{"num_hidden_layers": 13, "hidden_size": 512, "num_attention_heads": 8, "num_key_value_heads": 8, "head_dim": 64, "intermediate_size": 1024, "vocab_size": 8192, "hidden_act": "relu", "norm": "layernorm", "norm_place": "pre", "norm_eps": 1e-05, "positions": "learned", "qk_norm": false, "attn_scale": 0.125, "bias": "all", "tie_word_embeddings": true, "parallel_block": false, "init": "normal", "init_std_qkv": 0.0197, "init_std_o": 0.00386, "init_std_up": 0.0197, "init_std_down": 0.00386, "optimizer": "muon_variant", "learning_rate": 0.0113, "lr_mult_o": 3.0, "beta1": 0.95, "lr_head": 0.00639, "max_grad_norm": 2.0, "warmup_steps": 200, "schedule": "cos", "final_lr_fraction": 0.0, "batch_tokens": 65536, "max_seq_len": 2048, "doc_mask": false, "train_tokens": 372800000, "max_steps": 5689, "dataset": "wikipedia_en"}
MLP neurons of a small language model. Each row is named by its layer, matrix (up: input weights) and neuron, and shows model dimensions 336-431. Each number is 50 + 15 x the weight over its row's rms, rounded and kept within 0 to 99.
After each neuron's rows, "fires on" lists the tokens most often at its 100 highest values on Wikipedia text that the model never trained on.

L9.up959:57 22 64 32 54 60 45 51 35 57 72 50 51 75 41 32 54 39 54 61 23 66 59 82 34 61 85 30 59 34 46 55 53 30 43 40 65 24 82 39 32 25 50 42 30 06 90 26 45 35 63 41 58 42 75 43 59 45 56 63 50 75 51 28 32 74 43 66 71 72 50 68 21 57 41 36 25 33 77 46 53 58 34 31 35 57 64 44 63 39 29 64 57 36 30 16
fires on: "–", " |", "th", "er", "og", "it"

L3.up913:55 43 67 58 47 42 67 36 73 44 37 50 56 30 33 55 55 39 49 72 54 61 70 53 51 61 43 72 67 53 59 41 67 52 33 88 44 59 35 64 42 42 66 41 57 47 42 52 63 44 46 46 56 59 36 81 57 76 60 61 83 32 29 46 49 33 52 70 72 53 17 42 55 19 20 45 63 49 56 57 32 43 48 64 54 30 47 49 27 51 44 68 28 40 64 48
fires on: " =", "se", "su", " &", " more"

L10.up531:58 64 50 62 70 26 51 44 66 54 43 41 41 71 53 47 19 44 68 73 69 61 19 59 58 52 59 58 53 20 49 26 63 49 24 39 61 44 30 53 62 49 41 50 66 32 51 43 35 58 47 46 22 41 49 67 60 37 25 45 64 60 31 58 47 32 60 40 46 38 37 49 66 51 71 54 42 34 53 52 46 62 66 70 63 86 47 41 36 54 89 44 58 45 56 46
fires on: " ", "_", "-"

L9.up309:65 50 74 35 58 21 39 50 48 46 76 52 42 46 53 55 36 49 32 78 57 73 46 70 71 75 43 34 63 57 70 63 19 61 36 54 61 27 65 72 77 66 39 48 53 33 53 54 17 40 61 45 50 50 32 57 74 54 69 38 52 53 55 38 71 70 52 52 51 58 65 73 18 62 71 56 22 41 45 59 48 69 68 43 58 73 43 36 38 36 71 61 50 33 54 60
fires on: "s", "r", "-", ".", "/", "'"

L3.up911:60 36 42 42 47 55 51 52 60 25 50 30 42 39 65 43 64 61 53 45 32 46 47 43 68 59 73 47 32 66 56 41 63 61 57 47 21 46 64 77 45 51 80 41 31 29 50 27 35 58 41 27 73 67 50 52 58 68 42 30 62 43 59 52 28 39 13 49 59 59 35 35 51 50 41 48 29 29 48 44 53 39 49 59 47 66 30 57 67 21 29 92 37 53 53 31
fires on: "\n", ".", "\"."

L9.up436:56 56 36 40 56 32 35 35 45 44 34 56 18 34 14 67 55 18 64 57 35 65 61 31 56 67 35 36 54 54 19 44 47 48 90 48 65 45 39 23 56 59 60 65 42 43 59 38 51 36 63 50 49 53 62 60 50 55 81 63 54 74 50 60 33 40 28 63 24 41 91 56 42 34 53 53 37 57 48 10 46 28 54 33 41 52 22 63 44 49 53 38 13 59 47 57
fires on: ",", "\"", ";", " Although"

L9.up145:41 19 70 37 45 66 48 31 79 65 51 78 60 33 25 56 43 27 27 39 55 60 26 42 76 67 52 56 43 47 62 63 55 33 77 41 53 54 23 64 85 56 67 75 54 53 28 76 40 39 37 43 35 42 43 51 38 29 34 54 60 30 74 38 35 49 54 62 49 29 67 57 56 28 10 79 38 45 39 53 46 37 42 31 33 58 61 41 36 54 38 43 51 61 79 38
fires on: " to", "s", " is", "==", " was"

L3.up935:69 37 53 67 46 89 21 34 23 51 52 15 40 37 62 34 36 46 50 47 42 84 48 40 33 70 47 22 48 56 49 69 46 42 77 59 45 60 36 45 68 43 20 60 40 65 76 74 58 71 79 45 52 71 46 31 10 33 36 34 59 30 46 33 74 34 33 22 55 66 49 42 66 61 68 66 42 59 55 51 57 57 44 49 16 26 50 43 63 22 54 62 52 43 57 50
fires on: "li", "lic", " Un", " Little", " Main", " un"

L8.up162:55 51 50 58 59 49 58 12 71 59 62 55 51 61 60 33 52 47 75 44 47 17 48 64 73 52 38 30 31 66 42 70 12 50 40 20 61 43 57 41 51 66 43 74 56 47 37 44 71 38 58 51 52 43 66 39 53 20 36 53 31 83 37 69 60 80 46 34 19 46 40 40 72 52 51 39 57 60 36 57 38 43 31 52 68 28 28 30 22 51 39 66 48 84 62 63
fires on: " for", " can", " to", " with", "es", "e"

L2.up829:42 61 74 63 75 13 34 30 45 14 60 58 36 46 64 42 45 74 54 41 46 27 52 46 76 63 59 42 55 47 47 53 25 49 52 51 55 65 58 31 42 63 76 57 48 57 52 30 43 55 51 41 59 31 39 54 76 42 52 35 59 64 74 13 36 45 27 55 40 43 43 47 56 54 30 48 52 62 28 49 37 62 50 58 40 49 48 47 65 70 54 65 64 52 63 85
fires on: "id", "hi", "hum"

L5.up963:46 85 60 32 74 47 36 51 23 47 60 64 59 41 52 36 71 36 26 30 20 55 49 54 43 53 59 69 45 60 30 45 62 48 48 58 75 27 58 46 58 53 56 07 43 35 41 55 52 32 51 68 42 47 39 59 39 40 69 80 36 43 45 55 42 48 36 52 50 57 63 26 58 53 42 53 26 40 37 29 69 54 27 82 64 54 53 59 40 34 37 60 30 39 59 45
fires on: ",", " and", " =", " in"

L2.up226:44 45 65 29 26 58 36 42 74 62 59 39 70 55 61 52 63 32 45 50 45 33 78 47 45 68 59 51 68 43 46 84 56 74 76 39 76 44 58 34 19 70 29 46 57 55 39 34 62 53 60 43 39 49 49 48 55 43 62 68 63 49 32 34 49 57 21 45 54 61 43 51 46 22 69 29 46 38 39 43 46 31 50 63 30 38 73 74 54 16 43 66 40 81 79 45
fires on: "ness", "ce", "ance", "í", "cy", "ou"

L10.up240:41 64 62 52 50 20 50 46 52 48 36 63 85 57 40 52 67 73 54 32 61 56 55 29 62 59 53 36 57 42 31 45 54 30 65 65 35 50 33 65 56 54 53 40 48 45 46 55 47 66 07 81 54 44 28 34 36 76 63 42 76 71 56 74 42 68 49 15 48 19 44 50 31 66 27 48 58 57 65 54 26 22 27 62 48 52 81 47 31 52 70 46 71 48 45 41
fires on: " ", " p", "s", "ers"

L2.up319:64 55 47 38 47 44 28 52 45 46 40 17 64 28 51 55 47 60 35 53 62 57 60 74 42 54 41 72 48 30 47 45 57 33 51 54 61 69 58 47 11 39 42 37 41 40 53 33 63 40 62 45 46 50 45 33 58 54 37 86 53 54 36 63 65 39 64 41 35 41 48 46 34 66 62 71 63 60 49 45 38 42 38 29 42 68 48 58 47 42 44 59 23 56 40 45
fires on: "o", "\"", "ron", "”"

L3.up914:48 57 46 57 56 75 29 48 60 48 58 29 28 44 50 47 33 57 66 32 54 50 53 43 56 48 29 39 46 46 61 45 73 42 45 65 57 34 53 63 70 65 41 61 71 71 44 66 57 54 57 71 54 57 90 63 64 46 39 36 45 67 49 56 45 40 33 60 52 58 48 54 51 40 30 56 47 56 45 40 19 62 13 30 27 45 78 61 52 42 69 36 53 17 69 46
fires on: " career", " points", " time", " this", "c", " further"

L9.up65:70 40 39 79 33 83 24 75 19 38 50 53 55 32 30 64 33 49 63 65 68 60 56 01 50 63 67 49 50 66 36 74 31 55 17 50 29 51 39 58 60 40 59 61 40 45 47 47 46 36 62 59 43 70 47 38 45 47 43 42 58 70 59 67 36 52 28 57 55 52 30 94 55 47 59 59 36 46 31 25 74 47 33 31 56 62 49 45 57 81 57 45 65 52 60 52
fires on: " of", "ing", "s", "gu"

L2.up847:75 62 58 44 66 31 38 46 58 36 63 51 70 34 74 54 62 74 52 36 60 48 38 55 45 30 88 51 60 43 68 37 76 28 59 72 38 42 56 65 69 28 39 63 36 33 31 68 62 60 45 49 82 42 54 70 50 60 40 45 30 56 46 49 63 61 41 30 67 72 73 55 51 25 58 44 54 31 47 74 39 61 43 69 59 48 52 47 61 42 66 74 35 64 31 50
fires on: " end", " early", " late", "hall", " art", " be"

L2.up50:46 64 38 68 57 56 81 09 25 28 27 32 45 45 72 52 34 31 68 44 71 49 70 53 52 73 56 53 63 60 38 44 52 36 52 28 45 48 64 42 47 51 27 18 67 52 54 38 46 27 43 45 32 72 51 36 33 34 50 44 25 39 50 53 56 63 45 64 58 57 46 63 63 28 44 35 44 68 59 64 77 60 22 41 71 43 71 75 32 25 87 51 55 42 40 72
fires on: "res", "las", " points", "des", "ira"

L5.up59:53 42 68 31 61 38 22 42 49 28 38 41 58 46 39 51 48 63 71 70 65 56 26 42 84 43 45 97 56 86 50 56 23 53 67 59 78 47 62 95 69 65 43 52 28 49 38 40 63 54 39 33 48 50 58 51 50 80 49 35 33 54 58 45 54 25 17 40 54 56 06 42 47 41 65 39 51 41 55 30 50 62 35 67 52 64 27 55 45 30 35 75 34 61 51 51
fires on: ".", " |"

L8.up436:49 29 64 35 55 33 29 55 34 39 43 33 46 38 38 48 55 51 50 58 60 22 56 74 52 36 64 50 52 76 47 41 48 76 61 59 48 48 45 57 55 28 42 46 45 49 39 32 43 51 75 42 74 48 45 62 75 59 37 47 46 53 43 42 32 56 49 48 39 49 26 43 36 60 69 80 42 68 64 45 49 82 47 31 78 58 44 52 56 48 60 63 46 70 44 76
fires on: "s", "'", "te", "ren", " of"

L2.up162:55 37 30 55 44 32 35 61 15 70 53 57 56 21 55 52 72 51 69 59 80 63 77 69 65 64 33 68 50 42 29 50 62 36 35 63 55 62 47 52 41 58 67 39 43 42 53 70 55 38 46 61 66 48 46 70 48 65 12 61 41 44 59 31 48 14 19 45 34 39 68 39 51 56 65 50 29 63 29 55 52 59 46 59 44 37 35 65 53 38 29 59 61 37 70 49
fires on: " most", " River", " Railway", "bor", " river", " mine"

L8.up906:54 71 40 61 73 41 50 48 63 86 46 76 29 46 45 42 50 61 71 20 66 45 86 45 46 44 25 68 54 38 75 37 74 60 74 44 30 42 32 25 70 29 41 29 59 57 47 64 53 58 50 81 30 55 38 37 42 35 15 51 45 59 75 41 37 64 41 39 48 69 47 54 45 43 41 67 31 67 69 24 33 73 73 18 19 55 20 41 38 58 70 41 46 59 50 57
fires on: "n", "e", "r", "t"

L9.up836:45 62 37 44 61 69 70 57 26 55 55 49 47 32 82 57 38 35 34 43 45 18 50 75 53 67 41 37 55 19 64 57 23 47 63 66 58 57 22 29 28 58 33 42 52 50 48 51 61 57 84 40 62 48 65 25 62 42 54 71 44 34 24 46 60 27 44 48 42 25 45 54 36 58 53 64 34 21 51 42 51 34 51 60 61 38 66 32 61 29 54 32 57 37 58 26
fires on: "–", "0", "e", "ly", " January", " de"

L5.up512:49 22 72 61 40 28 34 46 83 65 42 57 74 47 34 54 36 64 42 46 84 42 62 46 44 33 25 51 40 24 62 55 57 49 67 76 62 43 48 71 69 57 49 50 52 44 49 39 38 55 68 38 60 51 35 46 25 65 55 69 34 61 46 61 48 32 46 62 62 37 56 63 60 28 39 82 49 38 30 58 19 95 71 61 68 42 21 55 48 55 48 74 61 39 49 41
fires on: " |", "án", "lin", "len", "i"

L9.up48:55 40 53 64 39 78 52 43 32 55 28 73 53 50 06 71 40 52 59 39 52 78 36 54 50 71 53 25 48 49 48 82 52 33 44 46 67 14 74 49 62 54 47 50 26 40 54 47 55 48 28 59 55 61 50 45 27 72 43 69 51 63 53 81 24 58 54 64 57 50 67 78 38 23 49 47 45 27 38 57 33 49 39 66 48 48 54 69 66 49 59 54 33 39 42 39
fires on: "-", "th", "s"

L8.up914:63 65 30 70 54 60 64 44 24 62 17 55 36 80 62 31 51 52 70 40 76 35 78 59 31 66 34 27 76 44 23 65 53 48 57 40 65 37 51 32 67 66 50 47 70 73 26 28 58 49 42 37 52 67 50 26 38 49 56 47 40 51 49 49 63 20 45 36 46 74 77 78 71 37 71 73 52 40 46 44 49 52 54 53 58 30 68 47 49 51 61 58 45 56 17 68
fires on: ",", " to", " at", " in", " (", " the"

L9.up866:78 58 51 50 51 32 64 39 68 31 28 69 47 64 53 47 20 25 59 68 32 47 50 58 46 31 42 75 37 37 56 37 69 76 37 29 49 25 74 56 47 41 46 30 40 24 44 52 39 58 61 55 35 70 46 75 68 22 69 28 79 59 44 52 71 65 26 57 46 45 45 53 52 40 50 34 48 57 73 45 32 40 53 39 39 64 58 77 47 64 47 14 51 53 66 36
fires on: " the", "'", " de", " ", " his"

L5.up745:33 50 50 33 65 58 42 36 60 39 65 70 67 33 39 62 37 70 55 40 33 91 67 52 42 55 40 48 56 30 70 43 86 53 66 49 66 41 44 64 37 32 58 65 75 46 51 55 59 66 30 42 51 42 49 25 39 40 46 54 69 22 53 43 61 70 31 51 47 26 69 45 48 53 32 47 68 56 48 42 49 47 73 40 49 43 26 61 51 68 72 56 66 60 51 39
fires on: " |", "1", "2"

L3.up912:69 56 39 41 57 69 62 66 72 22 54 36 41 21 43 32 66 72 46 51 16 55 52 17 71 62 68 60 41 52 52 49 59 38 55 49 54 58 83 88 76 53 82 46 17 67 28 61 40 58 37 35 76 23 63 68 54 62 35 46 57 37 56 68 75 42 08 44 54 58 57 55 35 46 61 37 42 43 35 51 48 30 34 73 38 67 73 38 43 39 69 67 13 34 45 52
fires on: ".", "\n", "\".", ").", ".\""

L3.up934:44 34 32 54 59 64 68 63 62 45 56 46 46 58 52 48 50 66 46 68 25 53 41 58 59 47 64 26 45 62 33 36 19 55 69 61 31 34 65 38 85 33 41 68 44 61 54 56 76 28 26 33 32 43 51 45 52 46 59 50 43 69 29 56 52 49 38 48 82 40 65 38 61 33 49 56 56 58 51 58 40 38 43 56 45 62 55 29 38 49 63 43 47 59 55 56
fires on: "vo", " such", " described", " awarded", " included"

L3.up948:49 54 50 62 13 47 26 50 30 69 50 49 50 57 70 42 63 52 43 54 38 67 76 71 34 45 33 30 65 40 44 83 30 31 58 60 55 66 23 36 39 66 43 34 62 20 69 57 81 35 46 40 73 49 34 38 77 51 57 76 45 77 38 60 48 43 57 20 28 41 78 74 51 66 40 68 38 21 43 72 41 54 68 71 21 40 55 58 37 60 60 35 39 79 32 51
fires on: "\"", "”", "’", "$", " $"

L5.up542:55 69 33 41 51 47 74 20 63 45 34 61 62 33 51 53 45 52 61 56 55 33 49 59 45 61 56 40 60 42 47 52 28 27 59 54 40 58 67 51 96 65 40 61 35 77 42 34 50 38 44 14 28 72 50 53 40 61 62 53 42 70 31 71 62 47 59 66 56 58 49 47 71 40 58 74 57 74 46 00 66 52 36 59 65 57 40 62 55 77 43 48 65 39 55 77
fires on: "ing", " in", " to", " In", " of"

L10.up196:48 44 48 91 46 49 42 67 39 57 34 40 48 48 36 49 64 25 47 53 57 61 21 55 25 46 82 44 62 43 68 41 83 27 39 65 77 29 51 87 37 57 39 45 48 47 68 36 74 42 81 47 74 83 26 55 53 24 46 41 62 67 65 48 69 48 65 52 62 38 81 45 36 62 46 37 63 48 64 37 49 42 40 68 72 56 46 55 52 49 35 59 72 53 49 54
fires on: " "

L9.up490:43 40 46 65 41 54 43 42 45 86 49 47 48 62 31 58 51 42 79 34 46 51 39 39 59 64 46 38 24 69 61 59 68 60 63 28 42 68 50 43 70 42 11 26 26 36 69 44 69 28 40 51 38 51 33 45 79 33 25 59 47 64 43 56 58 29 57 41 50 35 20 56 34 42 32 43 47 67 70 64 34 40 50 83 63 56 48 36 52 68 58 24 67 30 65 21
fires on: "s", "es", "t"

L5.up78:40 43 57 66 35 45 37 24 38 45 46 57 40 46 60 62 63 43 57 30 49 46 78 70 41 56 24 36 47 53 64 48 35 73 60 43 56 53 71 50 72 58 16 56 31 70 62 78 48 48 69 42 30 30 34 42 43 41 68 43 41 84 58 51 69 50 63 55 56 58 30 44 58 73 67 52 54 47 75 61 54 59 52 54 54 38 57 32 41 36 30 55 44 87 47 51
fires on: " to", "at", " against", " for"

L8.up120:55 52 64 57 54 30 46 54 65 46 53 19 28 41 58 51 55 59 67 59 17 40 64 60 41 49 52 71 65 56 48 46 20 54 29 69 51 47 46 47 94 47 33 66 54 11 38 43 35 38 40 31 65 62 43 57 58 42 44 55 46 49 65 46 47 59 26 84 61 51 55 82 53 53 46 57 36 43 24 61 33 48 60 63 51 54 51 60 57 34 43 75 45 48 66 42
fires on: "s", "z", "-", "l", "'", "a"

L10.up620:54 55 72 74 36 26 51 40 43 63 55 40 56 57 56 44 54 53 42 39 52 53 27 48 56 32 71 21 66 72 65 52 44 54 37 70 54 24 66 74 41 48 41 42 63 28 47 38 74 72 29 52 57 63 40 57 69 35 50 61 44 39 71 16 29 56 57 57 49 69 53 62 73 37 20 50 56 30 51 45 38 34 53 52 78 45 73 30 62 61 57 37 69 40 78 53
fires on: " ", "0", "1"

L5.up155:59 43 63 50 63 60 69 60 17 68 52 60 33 63 44 54 59 62 72 52 75 37 62 52 61 50 54 56 47 63 60 59 64 57 14 36 55 37 63 45 54 62 28 38 32 61 42 42 34 45 70 51 53 45 77 46 66 40 79 62 31 46 63 31 53 58 43 43 24 56 54 65 75 56 38 58 24 58 60 63 20 32 70 43 27 75 33 48 45 50 47 78 36 53 44 28
fires on: " ", "-", "–"

L5.up935:47 57 25 65 39 55 62 18 61 78 39 31 75 48 43 40 34 33 53 49 37 49 61 63 41 47 57 43 65 32 54 51 61 51 91 62 50 40 66 32 52 46 44 27 66 42 46 41 78 42 60 65 27 64 55 62 50 49 54 42 43 65 61 40 67 46 39 46 36 57 45 78 46 53 66 47 70 26 57 41 68 46 64 29 54 46 39 72 17 18 48 79 62 56 43 41
fires on: "0", "9", "7", "5", "4", "6"

L2.up886:42 94 42 43 40 38 89 42 58 55 68 50 49 71 78 67 59 55 68 48 23 38 41 40 39 83 38 53 50 70 30 60 51 27 40 83 41 46 34 21 61 24 37 19 61 82 38 67 26 50 36 43 19 19 41 33 48 54 55 38 43 69 56 75 37 42 55 35 36 36 43 34 45 60 39 49 69 49 90 36 35 49 78 30 60 37 16 45 43 60 69 25 41 66 54 43
fires on: "ter", " Science", " Economic", "ad", "prop"

L2.up738:75 50 60 36 56 34 43 59 39 55 42 50 76 36 53 48 53 56 33 44 57 66 25 33 26 55 32 74 75 48 41 33 57 45 58 40 75 43 44 77 50 25 45 38 17 45 39 56 62 72 57 70 39 55 40 81 81 63 29 52 57 69 45 49 69 59 53 30 65 44 91 63 48 48 37 56 48 48 40 52 48 46 14 58 60 51 72 26 64 52 38 58 29 25 72 49
fires on: " first", " early", " late", " later", " mid", " recently"

L9.up912:63 42 42 44 66 58 59 63 43 59 57 51 42 50 75 51 33 45 59 55 64 44 41 70 50 47 62 31 39 08 69 37 49 22 43 58 50 51 70 53 54 73 55 25 51 74 46 29 43 78 67 44 42 75 64 40 57 64 33 49 49 50 67 21 61 43 30 08 53 73 54 76 29 43 34 43 59 35 58 46 54 40 51 33 57 46 74 56 70 51 40 60 65 65 52 31
fires on: "0", " of", "s", "ly"

L3.up368:58 38 57 36 42 34 54 42 49 57 33 32 68 55 58 46 50 34 58 66 68 51 29 30 41 53 64 54 35 44 72 53 39 55 56 30 99 57 49 60 76 63 43 46 69 97 43 61 56 59 16 19 41 63 42 58 27 45 58 65 40 64 71 53 37 26 87 44 68 63 69 47 73 63 49 54 35 35 21 48 48 48 58 42 38 77 54 39 56 51 58 40 42 58 53 58
fires on: "re", " re"

L8.up278:59 28 61 59 60 51 58 64 64 53 34 72 29 33 60 48 48 50 48 40 49 62 57 61 54 74 41 53 63 24 55 47 56 53 32 64 50 22 44 34 67 51 44 48 66 90 31 55 54 54 46 27 69 72 50 58 48 44 54 46 52 60 45 38 39 63 45 49 52 53 57 35 55 36 52 68 56 33 63 43 73 51 56 26 46 77 57 64 32 61 49 75 55 64 76 57
fires on: "s", "g", "ci", "e"

L3.up444:45 55 37 30 21 33 70 41 76 52 49 43 57 32 44 58 63 43 79 40 49 61 40 23 44 39 54 37 67 81 60 47 53 59 51 60 49 30 39 48 37 40 37 62 49 49 66 59 61 55 59 36 38 43 20 47 41 43 50 72 58 39 41 55 49 45 66 35 50 59 51 70 46 51 65 58 63 54 66 48 39 62 85 32 41 43 87 18 21 52 72 53 46 50 32 50
fires on: "b", " Li", "ab", "Li", " cover", "ela"

L5.up693:43 53 81 65 69 74 51 49 34 45 48 71 53 18 35 37 38 34 44 52 54 47 52 48 29 41 28 51 55 46 54 42 70 65 80 69 51 79 45 87 25 47 75 60 60 36 41 48 69 40 57 45 34 36 28 49 36 53 71 34 59 31 49 53 61 61 39 76 42 42 91 37 40 43 45 60 30 22 50 43 77 42 84 62 51 44 47 41 56 72 43 78 72 65 56 66
fires on: "2", "1", "0", "H", ","

L8.up165:44 26 53 59 79 79 53 67 49 38 40 33 52 79 37 36 50 62 34 47 36 43 47 19 65 13 53 29 35 36 52 37 42 63 41 53 13 62 43 41 43 42 57 58 45 56 60 42 44 38 24 41 54 23 50 46 48 43 55 36 46 32 61 31 32 59 46 67 38 43 78 64 49 71 41 62 75 46 54 68 59 57 68 75 69 57 57 42 73 72 61 69 41 41 62 44
fires on: "s", " of", " ", "er", "y", "-"

L3.up43:35 63 51 76 50 63 46 53 30 60 79 33 55 49 67 71 41 29 74 50 71 60 74 53 27 46 38 26 63 31 79 38 58 29 43 38 41 52 40 27 61 41 34 29 44 43 23 74 33 70 64 66 40 63 57 45 39 29 35 72 50 66 65 30 29 52 32 32 49 32 73 65 50 58 58 67 60 76 41 44 48 36 50 53 42 35 82 66 46 32 55 46 39 67 53 24
fires on: "z", "′", " down", "n", "t", "sh"

L10.up2:51 65 47 21 59 95 44 59 65 47 77 26 45 54 25 37 42 94 64 70 65 26 30 49 60 15 75 48 58 33 64 47 36 44 54 40 45 49 61 67 72 23 57 76 63 48 59 39 50 49 32 42 34 51 46 27 63 17 57 45 69 48 48 35 52 70 19 57 25 54 70 66 55 50 35 35 32 79 51 62 56 76 68 47 17 59 62 53 58 41 42 64 57 54 73 57
fires on: " (", " ", " in"

L9.up680:59 45 38 35 65 57 59 36 55 46 68 42 45 63 41 49 34 61 78 73 75 58 37 62 73 47 55 60 48 35 32 23 42 40 46 54 47 41 52 83 18 55 43 44 32 82 51 55 41 46 43 45 62 14 40 58 72 38 42 71 58 54 46 37 39 38 68 60 32 36 76 35 33 45 59 51 54 69 67 47 29 70 68 23 54 21 34 81 52 53 60 65 66 46 40 67
fires on: " ", "e"

L2.up97:61 36 51 44 32 59 52 63 46 49 38 46 42 76 20 57 65 34 42 49 81 51 62 78 42 53 50 48 52 47 68 55 58 61 43 63 36 45 37 37 47 76 65 52 35 86 49 65 35 37 25 42 78 69 47 75 63 45 67 70 77 53 50 33 19 51 88 30 61 49 43 67 64 49 64 46 34 38 58 44 78 33 49 29 72 57 33 40 38 50 41 48 48 17 50 59
fires on: "ment", "e", "und"

L8.up525:60 33 59 34 29 62 42 28 36 74 27 77 65 47 20 60 38 45 55 44 59 31 46 55 45 68 47 51 27 49 36 34 53 45 74 40 60 51 44 36 63 46 50 62 41 58 52 30 71 47 22 53 25 42 61 55 41 43 47 75 88 55 40 67 54 46 45 52 70 42 82 62 32 59 36 71 57 61 57 65 52 46 57 59 54 52 74 54 43 63 85 65 36 47 44 37
fires on: "s", "ed"

L2.up325:50 43 80 49 39 48 31 56 57 46 60 72 49 70 50 44 38 39 55 36 66 47 21 65 46 29 55 63 66 37 46 48 64 53 30 46 30 59 52 60 48 53 38 29 45 43 42 60 33 47 33 70 58 63 49 53 47 59 59 56 82 48 58 34 39 53 43 74 60 52 46 50 44 41 70 52 73 70 40 85 53 53 37 58 78 49 50 62 68 56 44 48 42 35 50 55
fires on: "w", "at", "we", "by", "ger", "gi"

L9.up547:59 50 45 25 68 52 45 89 19 59 63 42 44 56 50 57 54 47 06 71 39 48 45 35 53 52 47 43 39 32 43 41 66 32 37 86 35 57 42 59 55 51 39 63 62 47 71 64 38 39 37 52 22 39 40 54 52 57 30 65 48 40 52 48 70 79 58 28 26 38 43 65 29 37 61 66 75 59 58 51 78 46 58 62 28 41 44 44 50 47 46 79 39 68 60 46
fires on: "s", "\"", " and", "er", "al", "o"

L10.up73:74 52 40 46 25 76 31 74 33 57 42 57 27 27 45 40 42 51 35 64 52 29 48 44 62 35 39 68 60 28 79 56 55 46 48 63 31 42 84 40 31 35 54 48 32 12 64 64 50 16 29 51 31 29 58 31 54 26 40 35 37 76 46 75 44 57 44 42 42 56 50 41 50 83 37 32 62 57 43 46 61 61 72 65 24 75 68 33 61 59 61 55 62 34 43 87
fires on: " |", " ", " metres", "–", " ("

L8.up553:59 52 44 45 48 64 50 45 71 44 70 65 42 56 57 64 45 63 35 48 30 29 53 66 59 43 70 39 46 51 24 45 55 65 40 52 72 19 41 54 60 59 58 44 33 49 30 09 64 33 69 77 34 85 44 54 59 45 49 57 72 52 59 32 56 69 31 43 54 39 68 74 36 52 10 75 41 44 45 65 63 37 52 50 78 35 37 45 42 59 68 77 50 37 63 58
fires on: "s", ":", " ", ";", ",", " of"

L5.up882:37 43 32 28 53 24 50 43 40 63 46 16 49 65 71 52 60 64 66 66 40 27 53 99 70 42 31 39 38 44 41 63 33 50 61 51 61 49 44 17 45 55 41 41 71 49 62 35 47 36 55 43 58 48 68 52 51 67 46 60 29 50 57 48 43 49 32 59 59 61 57 48 52 12 66 59 58 79 56 55 51 40 68 42 53 60 68 73 22 45 55 56 73 59 24 52
fires on: "0", " of", "6", " wide", "x"

L8.up999:45 55 55 44 58 49 64 47 42 55 48 59 56 99 51 31 04 46 70 59 87 80 73 78 75 52 44 62 31 42 54 46 54 63 34 72 43 33 35 65 62 36 44 58 60 47 31 33 27 67 47 68 83 31 52 33 41 60 50 67 47 76 49 33 31 41 30 37 61 53 30 48 56 28 45 63 52 55 42 26 31 62 62 35 43 65 46 44 44 66 66 71 33 47 19 40
fires on: " |", " ", "4"

L2.up111:42 51 72 46 41 36 72 46 59 40 67 52 31 59 73 53 34 45 45 68 37 39 89 56 80 74 85 31 28 56 50 60 46 37 49 71 37 65 63 55 43 61 56 59 65 49 26 51 62 66 22 84 48 65 49 46 48 74 54 37 34 30 74 39 29 29 27 42 56 68 45 56 54 56 40 76 65 41 64 43 36 76 26 31 42 64 65 65 78 45 48 32 26 30 53 42
fires on: " year", "ight", " few", "cade"